python train.py --n_layer=14 --d_model=192 --n_head=3 --n_kv_head=3 --head_dim=32 --d_mlp=448 --vocab_size=1024 --activation="geglu" --norm="rmsnorm" --norm_place="peri" --norm_eps=1e-05 --positions="rope" --rope_base=1860.0 --rope_fraction=1.0 --qk_norm=true --attn_scale=0.177 --bias="none" --tie_embeddings=true --parallel_block=false --extras=["capped logits"] --init="uniform" --init_std_qkv=0.0246 --init_std_o=0.00657 --init_std_up=0.0246 --init_std_down=0.00304 --optimizer="muon_variant" --lr=0.00958 --lr_mult_down=0.7 --beta1=0.93 --lr_head=0.00702 --warmup_steps=30 --schedule="wsd" --decay_fraction=0.724 --decay_shape="linear" --final_lr_fraction=0.05 --batch_tokens=[16384, 32768, 49152] --seq_len=512 --doc_mask=false --train_tokens=102200000 --steps=3498 --dataset="wikipedia_en"
MLP neurons of a small language model. Each row is named by its layer, matrix (gate and up: input weights) and neuron, and shows model dimensions 0-127. Each number is 500 + 25 x the weight over its row's rms, rounded and kept within 0 to 999. Numbers have three digits each. A neuron's up and down rows have the sign that makes its largest values positive.
Before each neuron's rows, "fires after" lists the tokens most often just before its 100 highest values on Wikipedia text that the model never trained on; "fires on" lists the tokens most often at its 100 highest values on Wikipedia text that the model never trained on. A number after a token or word is its count.

fires after: "uss" 19, "an" 11, "es" 10, "ren" 7, "ain" 5
fires on: "ian" 65, " American" 10, "ch" 7, "h" 6, "000" 4
L5.gate29:518505494497511528500531527552476483512548521506514517483491510462525477525488495518519450472481475531500481504529500516537514466442520471476486476472525474462528492495477490462451495506492490503512476510480543516499461538481485475531551505557543482489521491542515487520503520521572494518489490532467508518500507525510475476535540482487496501433505493458514494480486484498507497486468
L5.up29:486485487487482524487453501503509487498509520532499512489523493494496500529503581448522481492479480470512464472510471494510478476465474478469502488476469503477518455463506514461500484542543539520478530520492498510490461505461506495545555471511500513502508500496524475511485502487489441487500516531501498551484486494489505507502510503476484446478509517490483507535532531484522462503495

fires after: "0" 36, "1" 17, "2" 8, " |" 6, "st" 6, "4" 5
fires on: " |" 86, ";" 7, " –" 6
L6.gate201:470525525506526479478507492510498493517500510475503530493496511480503523465498483513462529513505456488479463512501515504532446552511525530484518537497521572410494528507520540540446524493456507485487464501521440487532540494540504511510490488496493492495451522481471513458496486478490504464504530496472471497497498516502505522494539521506493498474513506485487503476518491526480508451499
L6.up201:467514497455530506479484470493467479536497527493520538495517506483485498551500497512476531493485475496503446505496502486563487554479528491458548548479531502463492547496523555547454511496504521452489456491519499462520553507512517494508489479477481508496458499484467511476494502471487521483515541508513493498519477535504496514469531491492465508503526489492479475490489492500473482493510

fires after: "ed" 15, "ical" 12, "inal" 7, "ad" 7, "ious" 7, "ent" 7
fires on: "ly" 73, " and" 14, "y" 5
L6.gate239:483500605520559487517473563536479467483510485477504481455501486492516526472482526521509524516502492514509543481461511559527505541477486470464490533511462505553479507502495486486462495490484486468470491527522490498544497478504526483523499487520470544465495510468493503496535493497478525477513517497526516453470494510514516521510488491475502518483518484493531482453535497517469479533546
L6.up239:491516550541547490476496514510444521519528503507530498494483496446475488494512535439472478523514486489506497506470459518494519497473487490499526465503495509496475498517501494530537502520489476486484503475520487474510500496509503478521517509533475508503534477486471505539509538475480546502511502488478479443505484534504505520518548482452498487502481484493460482484524546464450481510522

fires after: " K" 19, "k" 10, "ag" 10, " W" 9, "K" 8, " T" 5
fires on: "n" 53, "inn" 17, "r" 12, "enn" 8
L6.gate364:503486510474506542466516484479525512513494518536516508482500462523486514521486484555503490515563517539509490523491523505458490462518469542530509512472506525494543518502480478490493493472462477508451526520456471552531505454489525514481497476522489524546480460479473521488484489535480521514515493452500448552505474475507515530502504502492500517496526491512514541528499504444527489484496
L6.up364:499502509526469470465510457490527502488454461474499530501512522511539524471484496563516517468502506524508546458504518540509512490545505541493482518482515514464525468498550504522482484516482509473501519482462471509533500486501477524509508477441491496543460491504466475514506460479502482499482523465518487524478479469490485462538540478488466421511484470511451475507489494469486500517516

fires after: "f" 16, " F" 15, " bu" 12, " w" 11, " f" 10, " W" 10
fires on: "us" 24, "ild" 14, "ed" 11, "y" 11, "ent" 9
L3.gate299:513482530473493476517484478540499504487502508558550514478532534529462468472456477491505489471545517500518501464467518512473457493474467533514491504531507495488480504500495521456511556467479516523492483457437539504507489492515516511467485509481524475463471501486478465487509501495480499516501510489507529507520508491532528529492519482512499544514470503515491543493475488490542504505489
L3.up299:486496501490509533500521488488495525489459522498487518470471502535503489471479497480517526511485514517509553495508486475507485527502521471485517496511469508488522495530581550465505560498504479510456492521475515484506512492502516498525509508490532438472501508532492548490458469495487492481544466513456493533448486497490512477474462506542475510521492514461511533481502528538508447478500

fires after: " |" 58, ";" 14, " A" 5
fires on: " —" 41, " I" 18, " U" 11, "U" 8
L10.gate30:503516514445507502501489461529474464500492487519502505529482488496532500488533475486568484473529466532496527482439495472480532492506478506493493476502474531508529489559498504523495530494497489460457490501470513497520495461482509506486490492476579494522488515478490546480475487517493481512499521502492550486496536528508561522522470513472510510503458451469498513478495485508498476489471
L10.up30:493474490500537498498467520501510406504480546442506476502512478485516470496503509479520524479508533475440532480510451444518506503453484496546501490505473516482438505484529491465477506510501461524445485444512477516535513479544519498517495492479503529542497491522461482502511483529485513502504527515514522471512501477477497470552516504504508494501511506511520509488520518488505489516505

fires after: " " 48, "2" 6, "s" 5
fires on: " |" 100
L10.gate378:484500506508517470498486498479497531527436490490483537487455524484531483538509499542500486506468469520508489531518488490451468517499536507489552509544496517504464478497495499487524506484493522458480449496461470529493518471499526523527486494533485492487470533513521491450486522502508540491512487482546486498510517524501514562481497507473473473485523497481537467484487464503527522494493
L10.up378:419510485530512508526495499491477473487486488508504525466493488522509518502500493509499539533539484504488489497522466504502498525464514482488547525512475528468541504458504519516486487456546503516502519513440550487541517458482512483518492514472502491460534522476461495446495516513488548498492498514500508499522519490506539495506514467476512474541511522460477508504506474511515459470505

fires after: "\n\n" 51, "b" 23, " b" 13, "\n" 6
fires on: "=" 44, "orn" 39, "-" 13
L2.gate393:527517508500467497511496510468489491536473514532524501475507489541448496494500499479501468482486475462510514501499502492513522490529504482508487498464504526534477513495500519469477548507468491518501485507509502510497450534458491478521487504585532490461495505508447435479541499469504496497534460520541489472528482486554510527481522489567476510477488465503488495503512459532505480512469
L2.up393:483473510506500516459529551559482457479545524507484493509497497518490505469473519485496494536552510499473499499507517506519519493531505454518501506470515527493550492502497486502555543463504487518509489419489473498544495512498487508490515504513493499485455485516483488551516495493447524508490478533503493485493498497514508440467491533529507482470503501493520497460470530476494518493471

fires after: " d" 46, " he" 15, " D" 13, " s" 4
fires on: "el" 27, "o" 22, "l" 19, "au" 13, "id" 8, "et" 8
L5.gate389:498504481551518469516506485493489502509447508518499521462495516515494475482550530557521454508493483481504506473513481528474504474508471456548536483496506520492490509511517499508466504506569461489489459531499521511499484510489505474503517548464541508484452525473462500492490501532514443483510473514534478479477485536511526473513495471495508474470514528521501523497480520524500491460531
L5.up389:520465472501516530475533497479494481498498493524475523510491485529499481526517540484449503520463533485506476490514541467480469499465523490502499483479500486449493530536465539540479506455507497515476497540465509521499492499478452470519515515469494531503545494510477491463570510479486529522510493526529483471486476492531536525487527503518505511465479476453458474507487501465498542523520

fires after: "f" 23, "ed" 11, " f" 10, " F" 9, " w" 9
fires on: " by" 19, "e" 18, "us" 13, "rom" 10, " from" 10, "en" 7
L3.gate328:452520476488532516518455442512499432491511501507527503490481471508481504502460551506468517517529518484514514472489526514533506488452518511506520539484477472461527505520479511493519485461444511483498506472476483494503513496500517474440522470513512507504531490483510518474532481460503523478443466505483560523524496512507525520478534499515508481530484481512448532467499501473502527499514
L3.up328:474478523498529548514492466532494487501499532500474474489488531512536509523511523509456547503488439488497519456510487444495490499501539502481530478506483500514476521529497539493511509502471523528523484528446503512553494538524511471508530512505573490492505482522451518486514503502501485498486498511463506455469472531481487517492516490551484481498467494484497482492522526485471525516531

fires after: " " 38, " includ" 24, "\n" 18, " us" 6
fires on: " |" 34, "ed" 19, "\"" 13, "es" 5, "e" 5, "18" 4
L3.gate304:484484507511530527542525458461524489515493466537552554504507504492496524528506464493512461537500479493523513554523505498478516511483516517490532494506550535477497504487500488481502495491495521520473544486432526481516486503495516492515476519510525504442476493556466470486533495480494508456446472472496474517506505534481541490475503510520475552501521567519504520484512512468487467505507
L3.up304:533526518533534498509491486489496462503473462480487499507551483476534484507492529502438519513515511500453549517521503529505521485514465503502497489524506450490484482522454491495507459526499485489527554493488515509486554526519512525511569504487516512523515478523457508493539518462538522488435486475522552496528479516508506471489473491507491519513476486478523490497514524502525533475555

fires after: " |" 41, ";" 18, ":" 8, "6" 7, "5" 4, "2" 4
fires on: " —" 72, "″" 20, "}" 4
L5.gate263:489515489499475490511536514514536480542456506502511478520493519481526462510498466496481505562518547468486460519465497474473511486504510501495526488509457494486541508492532527487426508501486526496483503514476548489503513494500485469507499481471504513503461493521497521510497494526474481503481493469500541499457530525482482470502499516518518427465512468477537574502473530498484487526511
L5.up263:465498493499484549510492493472470471518526469484570508498452476515497505513508504471490525516487532518483508483520495434517498464484449538535489449446486509446557516486479515493505483511494513535531504451505489520508493478495508505517549527478493526519496478480472514489458529486492507505469484516471508547508498541492501471531487505447528503502512528476478522495534534480511505473483

fires after: " b" 38, "b" 29, "ra" 9, " B" 7, " th" 5
fires on: "orn" 54, "as" 22, "z" 9, "ose" 5, "ib" 4
L5.gate351:519515480494499496462469516512512497532484510546515475467502520513475528506507471545541520504483549478498493488502492472512524451485492472538513548474531463491529458499484474516493500529510480504470507473506524458473493490490477525463506481514526509451493473537495513525490497524469526498532485474483501505604486470489539509461501534503525498496481511506503523474507468533513514492526
L5.up351:531461512491518506493494534504487490529529490500432493489554519536483491500555449477518548483531530496458483504525479456532498511512516506480522469486485483559483477535471456525490480461507544497500508468495494489489490493513495477474517500512532517517493447496482502505531480504503515499506457530542509480496463479498495453511521480528475482529419532513499510483465475488487503513453

fires after: " sy" 20, " S" 18, "s" 9, " s" 8, "p" 6
fires on: "st" 22, "al" 20, "it" 6, "end" 6, "and" 6, "u" 6
L9.gate295:444473493503523498543528505460495480453505471524480532473455514481478466489498467475483529543506493483491489458530475494467456501537531546519461510508502532499500533487513559494503427504525508543476537518498504473510488545492459469466481495492482534510474493513526477503534532488501507482465548520511476466509497541508540538530496492501492504521484470489508506534518480510455495548528
L9.up295:504525505527531509469527528457487543476484441502525475453523492475540505505529468534506466494446512490466472478522513464511499537516469534508478499505495519568491518503505484529496484475490476464447492531484501486476510511486481508475490489499448497513491503528477543508493482480525515490535515523531502487493502519520507516519486478525507507509465536487444483513485520494507550510474

fires after: " r" 15, "ent" 12, "ical" 10, "ual" 8, "ed" 6, "inal" 5
fires on: "ly" 73, "ad" 13, "ely" 9
L3.gate36:492507502515518488459470502486528497507506503515460504491422481463524524465514518478520550486490541523467552536443522526482522522506512483498501485497485551488474524494465480515472455535483512506506504498522440490513504475450482507505483503544522485493510493506453551503507476520461548469503515475463491457520505524499500486504480453496529490544560499517473508487469442488508486481492
L3.up36:479521548497512513476454539505521537470539478506479505467473497503512499490490495476546440520524495560541531459461464474453490497447496569494515490478500485510507475476488511548503513513522502518462491481549514520514523505470501503523500487483501493500524500494477537510502528472479469519485524528496483493491455508509509494492465480443483509532500493498523494492463520466511505530518

fires after: " " 42, "th" 7, "0" 7, "%" 5, "4" 5, "5" 5
fires on: " |" 100
L7.gate207:445501524491511474504495493499483543490521536508474525477516532492544496512514502517535561521486485502448515498508475524464492494502494476495549513524519499494484496461493511474506538471491466506480472512491464477524538493502562494485499531475458491521459503545490510464491511508500534505477510498482436502518499509535482531484495499504492498483499486486476487545467474490500515450532
L7.up207:456500469436494484541528495510482463546514467531508520543479528447486524501529472489485512518497493519506494518519462496556517495503506526492482483506521533485512500473491463466502498441524530466473481497476490463495527491484505497450447498499493500514495493501532512517493514532502474458457476510496500495477497497485520482477473456488505518504551515510483468472516526513519473536500

fires after: "==" 35, "p" 32, " ==" 19, " p" 6, "ap" 4
fires on: "\n" 54, "le" 24, "ri" 9, "ir" 6, "er" 4
L2.gate3:493502500513526452457511494508499500507494507524513492542480536454518554480492489475509517511503528487492508481475538482523508519526521502555528498509508515501497511480538485527467495519498514525515510492498472540521454504507483486506504483494512463476448502486526508541484473476450481523465487467535463501522445496511473444501504513485564470488500508475520558511509486536500555517517
L2.up3:482544531523484469480487495468517463532501504537502511535498501470485512487540513502508540498492488510513515519495508524503476506463499440456471491494505486541446471509524489474498554556506523539520535502482477498459491508505468493486459495504480488512469469525496500517456526463503494487482498482509484463503466484486506466472501502525514507528506502509526534519472480487542513511510

fires after: " B" 32, " Ch" 22, " ch" 17, " T" 7, " n" 6
fires on: "ar" 65, "u" 17, "ic" 6, "amil" 5
L3.gate139:461479480508455463499446498508527524478504465522520527520489525487511460522524547486481496504486478540451498539522481556517488469517570461494459512492469518488509475477461541512461524497473473552492487467470488532485479493481498499478447528524509477455475501573525470500517510470489528512495506479500517517517528462512489522505508503518511496498538550503476491490487499470482496505473
L3.up139:499476500462465489483489506495495526532528530524501491497526469522522526511511546483471510516472520502479518519526487531487504510521547501476487497554485514508502526528486506496468530501469468533450497505493530506503487466490498461502485479500538472497495476506490472530487467482455523460454545513450512514511518492506462473525567481494507488468512534475538521469488491453517482537502

fires after: " K" 18, "k" 17, "ar" 10, "ak" 8, "K" 7, "av" 6
fires on: "h" 16, "r" 14, "o" 8, "ut" 7, "e" 7, "ap" 6
L3.gate427:487526500514504480511516458476507504500496509551521513510488494512491511524496500482547479505488494496519558498520537520490508468445502511508512434505500486500517499477525523512487516470522555544499506501498482515495504494508522479504513499480530527521500457522480498513533501531504532517514516473514503527480480531516500521486462484519510490476507502505478515447447546485460502482471
L3.up427:534489514531503520484495535513502521542500509502509537541500530479573512529503497498492496529499475473540511513505465532484474496521544541501454505484476473490491439466518497508490484482473500545504530482487467505472502469506489474525478505511519506511470498484456518468558486503508478507466492511512483534445487502490520517528500485494539472514485508497483459463497496446472513477467